From a checkpoint of a small transformer trained on Wikipedia.
Size: 16 layers, 26.5M parameters.
Architecture: no biases in attention or MLP, tied embeddings, normalized queries and keys.
Training: a variant of Muon for these matrices, 1003M tokens, 7653 steps.
MLP neurons of a small language model. Each row is named by its layer, matrix (gate and up: input weights) and neuron, and shows model dimensions 112-207. Each number is 128 + 24 x the weight over its row's rms, rounded and kept within 0 to 255. Numbers have three digits each. A neuron's up and down rows have the sign that makes its largest values positive.
Before each neuron's rows, "fires on" lists the tokens most often at its 100 highest values on Wikipedia text that the model never trained on.

fires on: "\n", "})\n", ")\n"
L11.gate190:064112069123147154091128059165146115102098118164138163122125094120126131132176164083137170111135117154152123111121146107148152140158096145123137124122092125105142159156145088134131128131100127150108146152109068120163150111170096121101120130113141113118139100115120144143082118161142103100
L11.up190:096119146147114093115121081115147106138125101139123173102132118092127109131147166100169141143129094144132113103127101110116177113117118114164144112137117081142104131114116087125108093154106167121122117107130106112148133154110140069133147178129186158117159089120102129116118121186130133136

fires on: " to", " in", " for", " on", " help", "–"
L3.gate29:164166179117100080113127113113133084134130098107097134125113155133118139132133102140089130163134131116098146140092160084124122138136118119116125091090116121171157125176107101090091140117100085124111141090116133144127111125107117146123094155120113131103148109135118125112127168137134086156
L3.up29:114110149154171136093107108059172088159115126161088100142129133128128164131109124142093159161127171154129132138141125157131142164117147117174127107163155098133099130147062115114112165130120099127145131120117144137132101122108152118092106096129141131123124126107100136130135115126117066137

fires on: "\n", "|---|---|\n", "|---|---|---|\n", "|---|---|---|---|\n"
L9.gate825:062102086104126104135121122102120129074101122146158124161137136131123155181190118075107110145163122107139176124128128174108145125141143149141128119137094118094112143119128113115141110079099128145116147120136099137150125153121080131128119115150120120111095073105147138185110077152131133111
L9.up825:112132147155109120158089129110115125107140081112152124124108118129126120118148163129158121131132104131130115133109183169139118170127129126150139129116128132105140104116130072183137113128113102099132099147114078137167118148158143109107108129147137124129087071154130108088101142158158113143

fires on: " |", ":", " are", " ", " is", "-"
L7.gate324:119154127164135137140114137162170118124151127122116173125128148130149142119103142132117112195166117138102141106130110122155156115175126072161115153142125120128158162146108134114100172153063144075158148113134135121114146130102121114105121149107145133108099126143092138148110097117150141132
L7.up324:128176103087162127082109123130137130136114169158150133112107171121137133120092126167149118114145132159086128164075107106183199117165155134151124126150122152144186142117104132112133131107106150123129150109149102148140136077101161098119099122139129094136155154146135096195129167143123143111

fires on: "|", ":", " |", " in", " on"
L7.gate68:200117089150144131096131122152125129124189117120136161148133154095100136123134116156125134117106136128129119127124164129111120138131109150185109136207122118125105131148131118142086134086110099132158155091108143135123112171136147094121073097115113125113118075156114156129113107102100114154
L7.up68:142109126156117122070101124120113126163116150143135124094112128151127118156119087141090144080125133126072077132147150136141125144129127092139141117125118141112106141191143165112129095125138099132135146142137130121121125135161086108122122142086139126164117096140158158162159119065111113096

fires on: " |"
L8.gate136:138132115112118127139147132078119142112169133130165159134134099122110135136104123145140146141093144117167120081124114141127092121144125152116179112146118109129125140154136113096137145131119134158123168127110157136099187155124152190136116197089145136135115148157114096090147138113138108094
L8.up136:172118081105114123140105128118141136115116157154170145119122136110095150116129123120132160136125128149149101093157140113132113104105134156130175132126121144104167153102123137142134123138152162146132170101141162187122117126102127165118100123082152118155099135138124136101144172131112073099

fires on: "-", " \"", " (", "{", "/"
L7.gate335:146100170103172088135089114121133111137125106126161130155148118093131159168148134155117100133094128123124085109124155089156103115147149087139120149117170140114143154106114141130179103151096116097123120086178135115143145142124155145110129141142147149114112194107143121151171128130120111172
L7.up335:143146128135130111144105126099119143145146105152147143094136143106132131151140133108118091120125068107099134137174155111175147130101118134130154120134134121125145132140135153112150119117108131094127138128187166115129103083131164130128130110122121138095095128112143144165119098127142111182

fires on: " \"", " ", "\"", " by", "24"
L8.gate329:155095071172145103112122139141149160139110150118125134116116104125109155107158096123134130119138157110146159076113133105096116113173113131065162069116148106133107125116113147141173114100118138133163159095120131152144162087121135104119116154113099100188091161162128134098154119098123161111
L8.up329:104089119136160107109116106146147158138107171096121182147136122133053117126129093129116172096120130143124103092108118091135101120138115165109160080138190133141083109131117141130140121120120110135128152147115167150148107146161149136114120171093127109160090078133129120091143162119138136120

fires on: " a", "a"
L9.gate252:025068150133150149127159124159144149149097151119157158138090111149146120118090129096139119120126132111102106146134126123091157162110179121096122084152125155120164130127106217124125127132136157129099089136138134146144151136144118121137126119144175107135100124150181127149109130112164146116
L9.up252:111145186155146105117150163104138144149132138115148101133100111091171126151094131138109128143163138143105114082146182084124102104120155107139112124169130112099138121107117130172140126101073157117135129120122138112145096121149102158121109097098193128110105122134102140145176126107152130123

fires on: " ", "40", "."
L12.gate824:122136062114147169183143108150131111104131144132079175128112108149126127114076091137111135125185167119189144141126163119157153150174135103128150122108129111118115125126145146132136115139100138117136156122084127134118078127146155160109130130112107128120114103127137111142133096141137115127
L12.up824:136115099176169139126146139137114088127127175145141130141116110077130123164154095130100111134164115161136136136099180110139106146146134134165099161117086067138101081109116126062151103146164155120135150087121165141114090128137093090129143115134118143129133098133149144128110111108108127122

fires on: " in", " of", " for", " |"
L12.gate279:144123152117135127124143126145137117147188157118147056173117096138126163153129127130108123132084125130149116126125140124165143105131157127182116150193152124103110094120129133156138143109102113140176150178124149135140118088132134140137135152143130153081123102139125132130113059122137116135
L12.up279:145157152150073160153160130104125113161152127121197129138110114098148103104159123176143129139132118126071098144111154126098125167131142151147083167108130143130119150156113140142126126086094097112144116103106142142166097098142150097112144085105143179158097130165097134146094134104163131096

fires on: ",", "\n", "–", "-"
L11.gate824:120104123112108148145133121139149072157117154111105084161115133136132089117153145109146143162151126115121103109096163145119181139123140138151161149125105089149173099122133094105110115104115112152081128152144125136149138125128144144147111124126152096142090176124132151130133167108113135081
L11.up824:122094060155163139111132105137159090159120136098158128169147116109131067113147168125086163133120135127143106115114157123129143138117117110119133127151055097129106130150171122105117109119144132150111161151102134095126111106124167160145116145178136158163115147122122162148144113120128101125

fires on: " in", " he", " for", "20", " but", "18"
L9.gate84:157134153106145160108130115160128075105128131132177149097172133140104110074090144111132077116173123118143147193108169155128136146089170146142156145108124120138154114155153122129132113074104127134132132117174124110115118070148111129169162155106162117133136117130151129101198125097079154130
L9.up84:156121156118077130111182140106116161104140124118178121131126140148141145114116130075104073144119100100126113121075119129082119170113129146140105164120091119097137156117126150119158105105114115123160164140136113115108147115141107148120146149121108171160178115133160110085146087115151110140

fires on: "|", "-", " of", " before", " |"
L8.gate769:130136124118171138114107079133118125124170119163155120173157163111132135142160117134122090091105115121118122118122142078109136113119141195148138133149151137107108111111128158108120088090109113140142120097156155160091154135102148151129103114093112129135131137115145115115111123117156098153
L8.up769:155119124095128134107125138130121145143109119128091115155139123156154114135131094115126153091116119147079156145156137136086088167131069108110142150065091127129117166168099166162171115156071114143149126095142126102116121133140120105139119153130117128114163145091136126155161106157126116151

fires on: " ", " N", " A"
L7.gate87:150101119071126102093129121103098119097078156079107141089135116096132153138127153102082118119164158129148137093148144159136137134124132112102122143140147109121160128102141136141182127133122110129133168122142093129166165107090105169069186113138122107161173149113118123150104121103107155123
L7.up87:112116135171092183083147135099125149124102164082101145122120063107145113096169115095171127138141123122113096110126092161093104105146115100123134102115132145129122094127131117135132160114142150148111130136117202136169122130185156120117106131086136129150125123154125101120145134164104138103

fires on: "born", " born", "out", " ("
L3.gate84:096101152135146156123147099063189172150115145111138149132151111115159123083141116127112090126117149153157126078115137093038120147110129111120143129112135153148140117134143136125115129115127103130115137097107177136157118134167112181105110107138113143098124138134155142121102124125114110129
L3.up84:143124110173116134159129138135149107125128122121091081108104125144133151160141160133101116148069128158131123094123124094129113139112108103133101126137168127126149103143135134125117112130148103156154157156142117153133128158084127140135124090149135139093096104112105125107099130162087157116

fires on: " in", " of", " on", " and"
L12.gate750:140139134141156122123125051123098147136113129121119144167122125141138139138102125122130097096122130106120165115136156117132149103120109096186108097120140133123090136125141143096130123104081152112162121163118154115142128130105112094146141116148157123098112181123119140149137087091149125086
L12.up750:146172151124098122101115118151098122139149138150135105143063155150100104158145129129112122115130087169137148127108155089133128104142140102109149138151151110171156094123106107177149133119109127140149144164132132101146074094153116101137111159115132142121145140146128155113125137082148122141

fires on: "\n", ";\n", "-", " details"
L8.gate664:084164139162134107096153114151151107115123114098138116107132115098148109131130107135102119140086153154139142121160101137161129107137111124121140133140097120140118133145154094149128120098078102134114140125074109137107180112171119106122170168141172142105112104068122112166136113138096113128
L8.up664:098124111128085089124112117132155110123125104139178129118134128090120123152150185122139142163125110155121140102140087166117170111171089111092122135119097155112110150168127107146117150108128134078113114143141112179130111132135132144162123177144140170144141168130142138136115103143160072092

fires on: "-", "===", ".", "|"
L8.gate380:085157070125107131136104103132131111165118130144112089135110109119160110111131100122121123162102108142174144092149160135124184147137154138145138115110159145133099127096136125141141097110099101096179095152107148150070136098139118122149137201146161134091130114208162122105160086112135114126
L8.up380:155102149127153133128174138149104106130187146093104133176135122165113133094130122141122110117144128159168100115072128106151125178155086167131118137124140153132127137117137148145146144105097101129111110146137157164153077125142120092116118112132144147109134176132089152098114130076108146151

fires on: " (", " was", "19", " =\n\n", " moved"
L11.gate569:136109143138151141163147117111098098131121155098130139119123122136133128125087114140110114139097129142152108116099105093106132157147104139137146127131109132120136135110187149141148143125089119116132116114145117129122150109143119107120086156137134087116148136119144125112123122148116140125
L11.up569:144083125121135131114084131122135116180161134076120150152116134117140093095144121109099160151100172160112076120088142129161112125128110177130103117083139125145147134132075101139139131095139111110108134121132106133092206087122181128171132123108108113123131162127133119117128103121138104151

fires on: "\n", ")\n", " (", " "
L11.gate765:083115115097140086143108134118149135171113104127120171116165118141108109103129131119146178119108137147142145112126160099142139131121109114147118106125102148159123113140088096159130145135084142136112112127109095127152150120113108143087155131111144115150093092135138109078095144202139130145
L11.up765:118105154137125121127127105157113143162113105120133134139116134157095118165126143141094103125116141116165133079092130112095124131126173142137117128098126112176118103121076152164137142126163140119117185146160106147145124137141101134078123109125131156097091107134104116115106127191114122142

fires on: "5", "4", "8", "9", "7", "6"
L2.gate822:117113127143155133096116131150143134167148114140075132185143150145120135159122069122142101124115115139114170114187109109203141131148107102122128115143143125095077151131141111113165174167109134091099138176143153139120122118111083134136150139095145142159118103138115103130141084141138151104
L2.up822:104109130144124093152131145133142108157190111117137165165151132128145144146119126141084097126170133077140128143114145143097126144168089130123172137105125142140077147149149109171102164168163105153110123090117116157129132145114112110116151132140125147178148127138119105145190127105092126113

fires on: " ", "20", "–"
L12.gate320:120188104119142128168119112143139116136100128130132186123136144117167150136080120121160125126155139076084153089106128111112148140162129124118123121145151124059166105144149150109140130113138114140100165101076123124115103122102129100089078108130117125143153119154134079124105123122130128106
L12.up320:089153075112142107111134127141085133117138175131149133107153081083134095127111120168142123190122159121105116139142160123150154115145136098130131181133081136096161124164079125118146151102089145150161174099130139157121121102162137134118104111112097081126132128186099111143130130096097167107

fires on: " York", "on", "ee", "ron", "el", " Carolina"
L2.gate228:145168132122183119125143143109145112145122116157130133095111159126141080103164125148156116102141156118110121120143116063090110155132125140121141121082153135115116149145098169087080099104138119118106132129114127154137146111122138136167101165131149176094117109139130102192119122076089149134
L2.up228:129129109119129122156125127104165097117129139064100133160143084124089077126128158168123142121104129111120092167140154098110134148099122164085081165128146096184137117137092085122114145106110052116129133164149173132100093105127160170115137112096131119134107172132104148108104127112098127125

fires on: " ", " &", " and", "/", "-"
L12.gate228:087156146136135156139119079131139109164093120133136124142111098094132114101121081108125120176135082146121094136149137092104154120184100150123096135157167155118106081123100133122118121111142133130137146103138136110143117095140158127142092138121144163091124145102115134095126104101153089119
L12.up228:156136129128133094092105130119139087148162138118109131104139093105155118125173117154127155135067108098113126115151128131155143126122094112156161123163119151189126160110136143118117142104136166132102135144169126139122109111141167174133149090108140109088106138153124140103129154113165148144

fires on: " was", " is", " not", ",", " been"
L11.gate362:122141129104098153115097149168125124115109136113128120138177175101177139152126134102118133112135153145128173151132110129084147139081142156097126173143119127092127142116095116107109138073118097131110146144132129092155123189117143135136142124107114149130138141122172116102136115164126147095
L11.up362:171150156082117129102173129164157117130135131112126116158159088102122118155101167132119088129152143155114176098162098129128125125107159138141106186152131173121171150147133129119123118140158155108114126143097102141140126177137176163118126128140141122109108127129154110122131125123155140131

fires on: " "
L11.gate141:141142144116098138116149162066102150169145133117162096132140150115140128144115134136131158120159138117162146097101140150109120156105114145172140108115126157126139151134120129136128118123177122134126136115211154159103120127119131145141155091178114126084124121129147140180146145139107131113
L11.up141:132145164136146113106121166136129144163086167130128121156110159128086155101105093136168162082152067162184097163135137152118151108079122122142132200160117115096117112119145099105096156168138157138178132130152131137150121078128139120151113135068138145148123147174116113168131109152130132170

fires on: " ", "."
L7.gate760:120139139134136152142128112085136118128169106118144105146118160136111137120076061092105170125157141079143085122145146180120129112092101141114162165137137146162106128135114101094176090090107141100147112134152170118157108080122153163144134113181117148079121119141115107159132134128133130137
L7.up760:159156144101119101119103141088119105119103120136136119155136126109129128142098119106122149155126135110133129134114128181097116141098121158123130178118123139125101141138117113151136147147102158130148137093161092136160116154166111141131127129110109145128100116106088140140117089159091115109

fires on: " |", "|"
L10.gate25:149128137164086175108113156117132108159093146122108121129123089112142135125111129154129114096135084133129103114122114144113172121131130170100126103097133135170122132115174100122181161123101126127123123188127144134130162118107109144160065137112157127124141137125097105158140147177118132116
L10.up25:179130090126104131136110158124127140107137130134157147133128135148168128129139081098128069149129139126158118178075135129111121133160095144149127105128131184134083121152116060139146139119077131121134135182135111148110132138131117164151123168097110149134142132124138133116192122143151133110

fires on: " ", ".", " times", " land", " water"
L8.gate294:059185113126137146139125108103141110114137157133157130077161100149075113136128104099140062085154097095140129141156158118141140118097126123117129102125118104126104112140134155137090092135128110126104169146104156150159158153106150104125130118104097145165147115092092154125097089088153141080
L8.up294:062108066080116123113134142136131130127120152140202131061127117122102105150116122179094109158114137123147112136125168121132156107148106101152078083155124116097089136120101156130156109165113140138127125115094100111133164113131130145106134096099093109132135123118093134161162082147111155074

fires on: " an"
L11.gate134:102124142145094143120125155100123110145125110179095092158163112181136147121124093111126141127099121105151090130158115097145138158118104134124127139144105169103120135118079145116144139080147131135085109057118086154171146128110097122104137150111088165117116117097090096114101127135120138141
L11.up134:079125167171115143086151123134140083114102124138109105154125133107168138090121123143097095149129112138155118140151133101119148164140092111106134111153112085080155111103096181158102113109094121117094098111156121127133104180135115146157128123095158097107119114120123127099088095127112104141

fires on: " (", " and", " for", ",", " is", "),"
L7.gate184:145110138098109107112136146116200123155110114091142139187108127096140159160113108118128140143119135125157148163121131127120163108107091120130170117079144112155089125140176093102124114081094123163112109069156123134149131099127100124166112162139131160119143113167100151154142119126073124151
L7.up184:174086136143149128121146122136093095142125125121124124158141127102099133159164118131124125100109099125124133128131115082123131158138120148113129127112097168080141151141138097091148126108139115149142133107115143173081131154112142103109131084112063115135159110101079137095149123100117130132

fires on: " and", ","
L10.gate525:153101140110103115128093146151134085152147139103125119149122115135120147129133140109148126110107101130186118116133145128128138124115148135116172187122103116130121109103138102133104096129146090121079060139123127149144124112124116133171116131088128157117157153095123145088131103116114168109
L10.up525:115095142165126120184135115155126144135138120140124124185168138081106095125130173112095111108116110113090122130200129155111137123114127128115114141130114101116142164164097114123106154156148101125146112093113105141106126136143143123141131128119132113121134134139130111135157132116172121158

fires on: " |", "|", "===\n\n", " (", ":", " |\n"
L12.gate287:143124131115159131143169119128114103106141125141086164144146103123110117104089128145121142100104108095103086136126116099121099101150102190164170087155128145109121106141140115150167139121140139122149140093108129121102125165150169099126133120105127121120123101111176109167126167112121165190
L12.up287:165168099137173156140094116126115115133120145122078136143119108106110179142118109094128125096113133066085112116149120141171138134124108118179129120128129155171124131145135103126146134138147098156114132100090135138127131112110146107153123145065126151116133099116155087130113115076087127114

fires on: " a", " an", " County"
L9.gate92:096087164156082082142120141174154140107120131124125111094141077150070105090160117100173154108146127125104107113130088123111123122104112132089129094107163138119112131116120134108123119138120093104097147094152114101193124188118131100099102152097122147141110120095141141149102120124131139170
L9.up92:107150099110141105120148171125131103127119156160163134108105109175139103119112138125156147142103132135111098097153116103137087172099148116132123128135069140119135124102153186096126074111082142123120129110157155098129091121127140183124092119121115088089135112086116157096109153095158125129

fires on: "19", " '", " ", " /", "17", "."
L12.gate204:117160158084157132087071114129143112139096148105188120154118131131102117157116140143125190141103145156153154134117136091126135068148109105137085154177146141152110098132135177143119160108146120103120124105091114142151156116095127088127126135163118138148151139121101170150125145135100126104
L12.up204:089170119121122149138077126114092119127167168185117122141097175106115092123117099098152117079116109112161129099099118118130159168099161144109108112131114109158162123099163152083136135123108131136148145138080148151115159141133134119107125139136137152110098141150135162167128127150151156100

fires on: "==\n", " ==\n", "===\n", " |\n\n", " Mac"
L10.gate473:084171069121147146104183145072120144151130165156158134112155159109124150125120107108155110143140090108159085129101126156116149150155161091130106108115139129134109118118135130125168112106150128163111157097158148181149116133161161147135117096114137112124068109133099139132116106097125117089
L10.up473:102146092118146118157112116109127145150127085133120139114133134144122137157146067133102133147168127095165105178129127130095143121175159118144131125114152138165122140113106115115141141095156142172090115082087106122149092085143149120147134129126155134121148073140139172156147176134093113164

fires on: "\n", "===\n", "==\n", ":\n", "|---|---|\n", "1"
L11.gate431:128108117114113153092107108101143163119102106121072149101105162106112109143180146134167109134127148123171136144096118114127102129128152141117148103117131113105131146114136133116189093143125107098057138144099089160170172183088114130150146165117114152091108087080093115172101124139170125116
L11.up431:069088125134111165121094164109186133118151102100125135138147155094128106129188143108140142121125128166107129083107138158130140125159131117131089110132166117147097164127170120122137086123166128130121148100102106166138154148109156133095175131136107159128114144154092125182120123132101123128

fires on: " in", " In", " on"
L11.gate239:147118097155129169096139133129101114133087140147152108116126144136087169093140090121094112119150121120133115161166152099128116095094105094134153123153144142132146145121117083097143106131093134084128157116115143141129098083135118101144116136112191160146121114087107111108150036116155127123
L11.up239:159148134095126120125140148159093121128092111116114089109147113167136109158121154110125146132098121099111092132086142130137134138086160138126116176170141145143098148129103102145153148094117127126122172118163136144153144079127123115137167155107139129116141120119167182151147136075109117133

fires on: " for", " be", " |", "ides", " as"
L3.gate594:131109117130102115126112135131172172146149138139126134164145135131087179137139113138135111084110118083162139100132117152149101154160180158195140185131133140127145150154137151134149093134139105127138138100117159135189171140097135105132119120161084129096175121153194132147110100120154109166
L3.up594:097148124121130107104129153128134117134154144140155140145116152161090105159155118145058095169144121108122098106135110110116156132182167182154116157126108125141125148136104124146125072096136110131126102100104149125160097110164152122129119113136092189121120113142135139136073112106142153146

fires on: "'s", "'", " in", " his", "ñ"
L5.gate827:112146134183129160114154146132131095135134112123159148159111138133116150131138122143118121104100106094095116131145130131103113093129107119128162132144126103099117126141167131137129090123116144145134136132114079141096116112164086122126149129099197107125133130123140136072133074105103124123
L5.up827:130132113095098111125153174080126142102123098130145123134154096135103094205095150119161129127118141125150122116131146151086143120161106129176086097100141075090157121139125142114145144124108107150144138134142138146130147077131112126141132134168149111090111101165123133104126173129105091149

fires on: "\n", " |", " |\n"
L10.gate213:152133112132108108151152128138160099122106162149126148122141090119108136132153129142101135149131132116148123115149119108134136158126130160132144129142102096141126138141106143142124155147136132111107145158153151164077211112135171146122110161144097102100115150175129106146131103096094103107
L10.up213:115104116125109107148076106141066086100149138121153122145129113144106147149137106129164154100186143149152093133148133105154174101073149142163147121162077159090199133142142139125120119137130142137068114104098143126107099138101154100165116116134096138129124140136100109150153121126147140112

fires on: "20", "–", "00", " "
L12.gate437:150124116138146119129130160137116143153148159081133109112095126110161124157111098126137181117151081113126133147105124118160134151123193175080158155130082156132123135125149112083174123082116107087147129107178110121087185100146162153150166169114136128121121112084173147160095133133162103189
L12.up437:144156107149102079129168131156120111149127161105128139105173138116111132151127094097170128154137099107138128178145138144114122170144182120093141149119068118137114149145175143120080144095113132105189148127141113143126108113173118114113125168093112133144109105160118087113135119102153112183

fires on: "field", " since", "ka", "dale", "ville"
L2.gate244:074080094137136107092142118148121148125123105081108142140159154110122110108114136163146161144119081117141153151141129097109131135173130115108103155170137104090166127096147121139126143122121122174095127135109105100154133145085104129125154092097108146146147079099117104113107136133118141115
L2.up244:110110118120087141076151149146095139126127113105109156161143108131141130167146114134145108107144159160129163120103112102115163161149130106120129117121113161096131096157149166089188142183119125116124116134146131088173094158129118078194109140129100155106130141096119141090141126148141119118

fires on: " to", " on", " back", " up", " order"
L7.gate752:163140150140123096126090114100109106123102075134130108161128157131133097120130119150101141175128153129106126129122141123140135126130135136103153131141125119117186092105125114138117108152106129073101149134149142153151101095141151127109129124168096116096145159145136128094140120106165131165
L7.up752:202099124114180116089136144096095175131158143121106118144170121077137142126119119143142134156150159106123134104104124164129153079115114118127095109123115141107112144128124110133149139109140097131098149153120133176086122092107139119111074105147116123100119139118109133134158129042093128098

fires on: " June", "29", " March", " Jun", " age", " September"
L2.gate643:113109092083134107144143120157155146119132127164110154129148171131129089113140113100140144115134079181111126105210144159146116143108132127157070110108136136133137108114120139115162111140135145120087122089130170115120127157112114122116182142125113110109106123147105117113166121121108088115
L2.up643:129156129090154138139159130105135138168160139172118144128129139130145095090104123128096166158142128112140111124153125146181138110111121125165137140125119121149113139146141112129146090144129159154118108088126105164130069137133122140147156077124126125071134145152089129136177108123115100124

fires on: " in"
L11.gate20:105159107147158172113138134121124159123107123113126102094118137121129132074122071133108130112126144140129107104154171106096099116102155124157130163152169100138107133111119116129117127099134128077111086112142137137122101133131112132131122154171132132148135109142168146111119134133142142124
L11.up20:149124112165085120109077129153133131112143128110162137112116134084147109122114117144114140139153133090144152179119122139113140123148127144111179149137111153128116108091083119152130138094150109123131164146151114119118152104150089133099139138119122107119147132085182128127148140078101088092

fires on: "F", "|---|---|---|\n", "f", "|---|---|---|---|---|\n", " aff", "|---|---|---|---|---|---|\n"
L7.gate176:089137097129134094129050103114124144090109112104142129121133122117136157118149106157123092148131160120152110155118131102107124142144152112137103119111089139156112127171118102154112134099105117118075110112169135113123158139087097119128122139131127124121101151139138144133233130120151112091
L7.up176:110133140081137096073139119120142113105151155128144115133111122103095128166170119111138113137126114095126114159131133118110123145112111127105111152127155112114133113141106151134123097130133113082123115155126152135124105124142236111104121092132074110150037160169139126096161087115110122146

fires on: ",", " bl", ".", ";", " Bl", "Bl"
L12.gate530:060118165115072112099068111108124161134140158158132144128117145127118077132134136119136118155096137129117109126110127117133141134129113145141148116121106115143127100101137132137135140139107088138133132134110138115137107139169094167140124114137115110102128140143116179139136160122146127130
L12.up530:090112111123116122107075108126107160116128163156189104120173143116121122153156140161117114105160123123144169129159082117118174139170123104122125127126093096133144120128151138129105155116124097117128139121131145093141095142152130118113106161087152131149129155107145138137155166177152097135

fires on: " On", "On", " March", " on", " November", " September"
L8.gate227:158151086124121119148140140150136133135117196149109197117097106138133119097126130130119147126171141165131146121129148112154142110094144140112103167144113112141147140140157154130172112135139149131162132070110136167135103116137105151093115158098135105138089162139118153096142152172153104125
L8.up227:133145189096078126152151105120132115131140192138107111129107104145145075138133147141136117159122116106111107101120130184169167089119119124135113142111124100120114155126136133103146147143137132114141153148082109138116124161107116135139131123165158143160094153125094192147124131112143069161

fires on: " D", " |"
L10.gate223:113104115111156121084096119141127160128076139151097115161123138131118131141102097144150148088125115114159113113144147117112105103143137166082167146096104117107121116103128093099173115148126146098093136124138136183113111123108128101137109117152146118203122112158146118089141170165076126144
L10.up223:168102122146133137143143115145139102129117134122131142108147122120127107171141115104129133114161116069147120122131108139107096121140080128140145127142116167141129132113136121191170111142091143124115140130138104143133146094122155140130107166112122102175111127123144110085155147136119128097

fires on: " by", ",", " to", " with", " of"
L10.gate39:153134167144106127126073147095109113178160137115122138142119187138134114157128115108156146138122115136115100135113135120125116145114121143152122130113139111123148149132081120112145097141188126122140073162137138144086103121111104125144141149140109126112166095166163118085114107109158118121
L10.up39:111158147143124096127135092144117116143139155131117166148118104105157095112142133087137140123136100163159109142165071160157117112121133163132124108144111139119102157108127110107115101120162076106164089142123117125100131125128115091147103126110136107156123141081176102126138105114149130150

fires on: " ", " /", " Total", " career"
L8.gate646:142102129170141139072090107118116096124126118125136105106160114148092148130145088132121155140122141134116154120129047078129090113128161098107127130183146062155129165160139132134114150150134162111113127121123123148132114100158136132121154118078131097124134116114097172124129142127157167148
L8.up646:120149106160139154111109134112122176123110124126098135124139132126112113099125108155131152117104148152134136155084096137120154152126158149137067114113139095108126135126150120124145166146143116111127129134100135164135128132137158130122152101093198098107125114152125126105101100142120149083

fires on: ",", ":", "'s", "00", " was"
L8.gate556:137130142163115115162129123099139104154135108123163149190130161104112134161133124129133128119123123098124072134146150138141166148138161078127116144140122131162140156125121146140120157126151172096117133112128133162122117148107160128134139135101114160165157136163145159142169164163125079158
L8.up556:130131119140125112117094126128170106157139119110131155115120130128142183126097110112111107122112142093162116123144140121142118106160157102139111146141117129186127137108115122144132168151143146154136116132121161156109129150091126094142135141077126172138114127140088127141119107125092131123

fires on: " a", " ", " \"", " one", " an"
L10.gate461:127103089146130100151106138147134131116133135120139143143140137128099174146144143118127133117137128093096126144136100122112146120087146109102167093098146162142096134174100157125170103139138163113145112156126116123093165144087162095074142130171119121117101127107151105120162117117131121107
L10.up461:131106117121111134143101137153107114131146156115170090132127121106112154132169109144114137113134150128112104094136126086119155134109136111080165107119139122222104140131109141135137122185098135143140141102171118110112136137089134116105125127149107097127120113154128116099086154090134116112

fires on: " not", " to", " App", "-d", " app", " of"
L10.gate595:162138122103136117135132115123152139137148151168124121150107128128159096150130105148125111133156088095165125113137157087103089105109166134114125126107106123122169126156113130137134064098149124154146116076149146130129125128111120145112150114104164137176125109138112204134114158119132163135
L10.up595:133143129136104137103150120137138103140156117162139138141137153131170113143146159110152182103162173119081135150145152170147090154081130135131130119120122177122143083167134104135118136128141141152113148164141125105140112154100115118144117126106145129146127162130084137111137084117116099139

fires on: " in", " on", " with", "ance"
L3.gate567:092129104180112099123120146120099139140177106140106163169151156142121129103111138087103154133107163106105094135125123125141125131139134107120081095145116120161057152147121116144139124133098154106157146122082190143156142123137131155162144111102125142093128090086111146112131128133110142153
L3.up567:107108106163134164124138167111146115136137137159155175124114141156147147128124110140117137113098121095112120136153136153123120138155156116176132151069130146157105110133125126113125118137159112140147128142094166065157155170138128147131122166087104121127117104123119100135120119103106119111